config.toml
head_dim = 64
vocab_size = 25185
norm_eps = 1e-05
qk_norm = false
parallel_block = false
init = "normal"
init_std_up = 0.0179
optimizer = "muon_variant"
learning_rate = 0.00925
beta1 = 0.95
weight_decay = 0.0
schedule = "wsd"
decay_fraction = 0.593
max_steps = 8095
dataset = "wikipedia_en"
MLP neurons of a small language model. Each row is named by its layer, matrix (up: input weights) and neuron, and shows model dimensions 32-95. Each number is 50 + 10 x the weight over its row's rms, rounded and kept within 0 to 99.
A block is one neuron, or neurons of one layer that tend to fire together. After each block is what it responds to, as a language model described it from the Wikipedia text at the highest values.

L8.up683:34 59 50 39 47 38 58 35 54 56 39 39 48 22 40 48 55 44 28 43 35 38 56 67 55 50 48 58 32 37 50 57 71 50 38 46 66 45 52 38 54 38 50 39 46 47 33 40 55 56 61 54 66 43 55 29 58 67 37 45 47 49 46 48
L8.up1252:46 62 41 40 43 50 66 34 48 39 64 38 47 25 40 56 66 43 55 40 41 42 55 57 51 50 51 57 53 45 70 69 56 44 43 42 48 48 53 46 49 53 63 39 28 54 60 37 45 64 51 60 57 25 38 49 37 51 57 49 47 46 51 54
L8.up1609:48 55 53 39 63 46 52 29 45 49 46 61 40 40 46 69 55 44 49 45 41 49 47 60 79 41 25 49 67 49 59 49 49 54 38 57 32 67 57 56 40 49 23 36 63 52 42 45 57 56 21 54 64 50 55 54 57 31 45 50 73 62 53 44
L8.up1683:48 51 50 50 31 58 61 34 51 47 37 49 58 45 65 54 36 35 52 45 50 66 56 43 51 44 40 62 51 60 59 42 51 35 60 40 64 49 45 38 55 64 58 67 57 55 39 42 40 44 46 64 41 45 55 71 30 58 47 54 53 36 41 62
L8.up1935:42 54 36 30 54 35 50 35 42 71 41 36 43 32 38 54 63 42 62 61 44 37 52 42 54 44 51 63 42 45 70 46 60 45 52 53 57 62 48 54 56 51 55 50 42 52 61 32 34 41 46 37 48 38 65 62 71 66 35 50 64 59 45 46
L8.up1997:59 41 46 31 56 44 61 57 41 51 43 40 59 56 34 60 53 58 47 60 46 22 49 69 63 57 40 41 44 52 51 56 57 57 52 42 55 54 47 40 52 54 36 48 36 56 43 39 37 44 42 49 48 26 65 37 68 64 58 32 51 49 42 51
L8.up2849:50 43 49 34 35 45 47 64 52 46 53 47 34 21 49 42 39 44 68 51 53 44 35 64 39 51 55 56 69 53 50 42 51 51 44 49 31 47 59 52 48 44 49 52 51 42 39 41 54 41 52 54 60 50 45 40 36 35 63 49 51 59 39 32
L8.up3007:48 50 54 31 37 38 65 48 46 42 45 58 39 54 56 63 59 55 51 52 60 36 50 37 49 53 37 49 55 54 57 45 48 55 45 47 49 78 21 64 67 57 62 57 56 49 51 51 56 35 65 60 47 50 48 51 42 52 29 62 54 46 42 42
Description: Cited critic or outlet. Tokens that name or link a reviewer, critic or news outlet in reception or reporting text, such as of, for, AllMusic, Forbes.

L6.up586:35 58 50 50 60 31 40 45 59 52 27 62 62 65 56 45 52 51 64 59 41 39 49 53 54 55 43 49 66 58 51 42 40 48 31 42 41 42 48 42 53 53 39 44 46 64 53 59 47 68 45 71 55 33 34 37 59 60 48 55 64 38 43 44
L6.up793:53 24 65 38 47 47 55 32 72 40 34 62 54 47 66 54 56 59 38 48 43 34 60 42 51 44 50 68 36 55 45 53 43 35 45 52 49 36 48 38 62 43 49 38 51 58 33 50 58 54 34 45 66 76 34 51 65 41 58 58 60 35 37 64
L6.up805:33 60 55 48 35 37 59 57 57 61 42 62 60 54 32 60 51 44 40 58 48 69 48 51 48 34 52 30 50 58 58 45 50 36 63 60 34 54 54 66 53 53 53 59 55 53 45 62 59 44 56 58 39 52 37 39 46 22 63 44 34 60 42 56
L6.up1310:48 67 52 56 68 57 48 41 39 49 66 51 52 50 49 55 52 51 48 74 52 49 46 51 49 58 40 45 65 66 40 65 55 59 50 47 54 48 60 59 58 50 52 48 60 62 50 48 74 40 62 51 55 29 46 45 55 36 46 56 52 43 49 53
L6.up1750:56 55 50 42 58 53 63 52 42 41 33 51 61 44 61 44 54 40 59 56 53 40 39 48 44 34 39 51 51 57 40 47 44 64 22 50 38 36 67 53 33 39 53 46 52 68 31 67 62 53 51 61 49 43 44 45 57 62 65 33 61 54 61 48
L6.up1757:30 59 66 51 39 66 69 42 64 51 36 62 61 54 45 57 55 49 58 49 63 39 26 55 44 37 45 62 58 55 48 50 58 45 45 53 62 56 58 74 62 43 56 28 68 70 38 55 52 56 31 57 57 50 52 49 45 64 45 61 49 46 50 72
L6.up2793:53 69 53 48 56 46 53 53 50 49 48 61 49 28 49 59 52 48 55 66 50 42 43 49 47 44 39 45 55 61 53 36 49 36 42 55 66 36 56 48 38 43 36 56 40 61 54 65 81 58 67 58 63 50 60 43 50 37 52 66 59 42 44 59
L6.up2963:40 48 43 35 37 34 45 64 48 70 31 51 42 49 67 60 53 48 38 67 45 43 46 36 43 56 30 46 50 62 61 53 59 47 53 54 65 32 42 63 42 56 45 42 72 52 55 36 53 67 42 50 52 59 68 41 39 62 45 47 50 32 52 47
Description: Sports table pre-opponent cells. Cell separators and other tokens just before an opponent or team name in sports results tables and game logs, e.g. "May 5 |" before "@ Boston", "#4" before "Oklahoma State", "against the" before "Nashville".

L6.up165:40 56 61 34 66 46 47 39 54 52 45 47 38 41 40 54 64 55 50 61 60 45 40 49 61 48 55 26 59 64 56 50 67 53 40 31 48 61 55 31 35 43 45 46 66 34 37 41 70 51 40 50 52 47 44 57 47 42 36 31 61 38 60 46
L6.up364:50 59 47 42 51 54 47 55 48 69 59 64 70 44 45 67 51 46 54 44 50 58 42 52 49 43 40 65 72 68 68 38 65 48 50 51 33 62 52 40 58 76 62 52 58 39 37 47 50 64 64 54 54 35 51 44 55 40 45 51 54 46 51 51
L6.up407:33 39 40 50 36 56 38 56 57 78 47 37 59 40 55 61 47 48 68 48 67 66 56 62 68 43 61 79 57 61 52 48 44 61 38 44 60 70 41 60 42 53 36 46 60 45 56 43 51 45 50 44 31 40 36 49 44 67 53 53 62 29 43 73
L6.up856:56 42 58 50 45 40 35 31 54 54 54 44 61 45 51 41 66 62 46 36 47 58 36 53 67 52 44 63 68 38 37 49 61 52 31 34 41 50 45 52 50 58 45 37 63 51 28 48 40 33 47 58 56 49 38 57 32 41 60 39 76 46 68 46
L6.up1217:63 47 68 62 41 59 64 40 64 52 56 56 66 48 35 48 40 52 48 43 68 52 47 58 46 47 23 47 68 43 48 37 58 52 51 39 35 48 39 69 56 50 43 45 46 53 57 71 42 57 31 36 50 60 47 45 71 24 47 53 59 61 55 48
L6.up1265:37 58 43 50 53 69 57 38 46 51 57 43 46 43 40 44 71 49 44 50 49 45 32 41 52 43 60 45 63 56 59 52 46 54 51 38 35 57 47 30 45 52 60 45 41 55 37 37 40 37 69 65 51 45 31 56 49 52 38 65 49 56 57 57
L6.up1360:35 40 51 50 49 58 53 39 58 55 63 50 41 39 47 47 45 47 41 64 64 51 34 63 61 47 51 72 59 58 65 42 60 46 50 42 50 58 37 30 59 56 51 33 51 43 44 40 42 49 48 58 67 62 44 58 49 49 28 57 54 31 40 61
L6.up1950:53 57 51 45 40 50 48 50 58 47 40 50 54 45 48 36 69 48 52 54 44 48 45 42 30 56 62 47 54 61 48 42 40 39 41 38 32 59 54 66 54 53 54 47 46 48 37 54 48 41 40 40 52 42 46 46 37 49 48 40 55 38 63 52
Description: Critic source attributions. Tokens in Wikipedia reception sections naming a review source or score, like aggregator website, AllMusic, critic of Empire, 7.5, ratings-table pipes.

L9.up2716:34 58 63 34 45 37 40 52 48 52 37 42 64 43 59 55 67 44 49 58 51 28 42 52 44 59 50 44 49 50 54 50 55 57 47 58 76 51 59 58 53 43 56 40 56 60 65 38 40 49 60 31 51 28 56 52 53 38 41 32 46 41 31 35
Description: Critic or publication names. Tokens naming the reviewer or outlet just before a quoted opinion in reception sections, such as AllMusic, Maxwell, Eurogamer, The (Daily Telegraph); weaker on names in cast tables and citations.

L9.up2211:39 46 58 50 74 52 48 49 35 46 45 55 58 59 57 50 44 57 62 58 48 41 52 46 54 50 49 42 33 60 39 69 60 47 55 53 46 40 58 60 76 64 54 51 23 55 62 57 54 62 35 55 46 46 55 52 49 53 36 61 50 55 63 63
Description: Sports tables and results. Cells and separators in sports schedules, standings and results, such as table pipes, scores (43–23), seeds and start times, plus superlatives like best or longest.

L8.up57:59 43 43 48 50 54 59 52 62 67 45 66 59 51 57 48 59 54 41 58 60 38 50 50 43 50 43 64 40 52 60 47 59 36 43 61 60 37 45 46 62 54 70 41 44 61 43 40 66 50 45 33 45 48 51 51 43 61 41 41 47 58 53 57
L8.up241:37 48 55 35 42 30 42 43 68 44 39 47 44 70 54 56 49 45 49 57 41 38 33 60 51 53 45 63 42 59 45 50 51 53 49 60 54 46 56 40 57 51 56 41 48 51 23 57 50 48 40 41 48 70 61 55 41 51 42 44 68 35 38 64
L8.up372:47 46 38 61 49 40 56 51 48 57 58 71 53 54 59 55 41 49 40 57 63 43 51 52 33 44 37 65 54 53 51 32 49 52 46 53 46 47 46 55 50 48 46 49 33 64 48 55 39 63 46 35 46 48 47 43 42 60 35 51 41 65 34 58
L8.up402:41 58 47 57 58 44 54 65 55 56 50 57 55 60 60 43 43 48 46 51 38 46 44 43 37 52 46 51 52 41 43 42 65 68 34 56 40 48 60 54 42 47 59 61 49 68 54 51 65 56 50 54 28 65 45 62 55 58 68 38 34 63 46 59
L8.up716:38 54 50 37 35 60 33 55 54 37 50 64 66 62 49 51 53 47 53 48 66 47 50 57 28 45 47 47 62 58 30 41 54 65 56 45 59 42 58 54 37 49 76 44 46 47 51 56 61 43 46 55 49 49 61 57 50 46 50 48 52 52 45 52
L8.up2212:56 56 48 52 54 38 55 56 62 60 40 47 52 58 66 55 51 45 53 44 48 53 48 54 46 36 40 53 51 67 43 40 51 41 27 51 53 41 44 57 47 58 58 47 50 43 41 53 52 34 60 52 46 63 60 63 50 54 58 64 49 46 43 48
L8.up2306:37 57 60 43 40 53 43 46 60 32 46 42 50 63 48 40 53 60 63 61 56 66 67 49 51 47 44 42 45 54 44 47 36 67 34 44 55 40 41 62 42 59 49 55 60 71 51 63 71 45 46 54 45 67 54 56 44 45 51 35 45 54 52 51
L8.up2468:52 35 62 40 51 45 36 54 57 53 48 38 62 43 64 53 42 50 54 54 64 62 44 64 38 56 43 54 54 66 58 44 43 38 62 43 60 41 61 44 48 55 51 63 58 63 43 47 20 48 42 50 45 48 34 49 49 48 51 43 50 25 53 69
Description: Sports table cell dividers. Table pipe separators in sports results and stats tables, especially right after an opponent name before the result (@ Detroit | L 82–86, 12 | Kansas State), plus scattered unrelated word pieces in prose.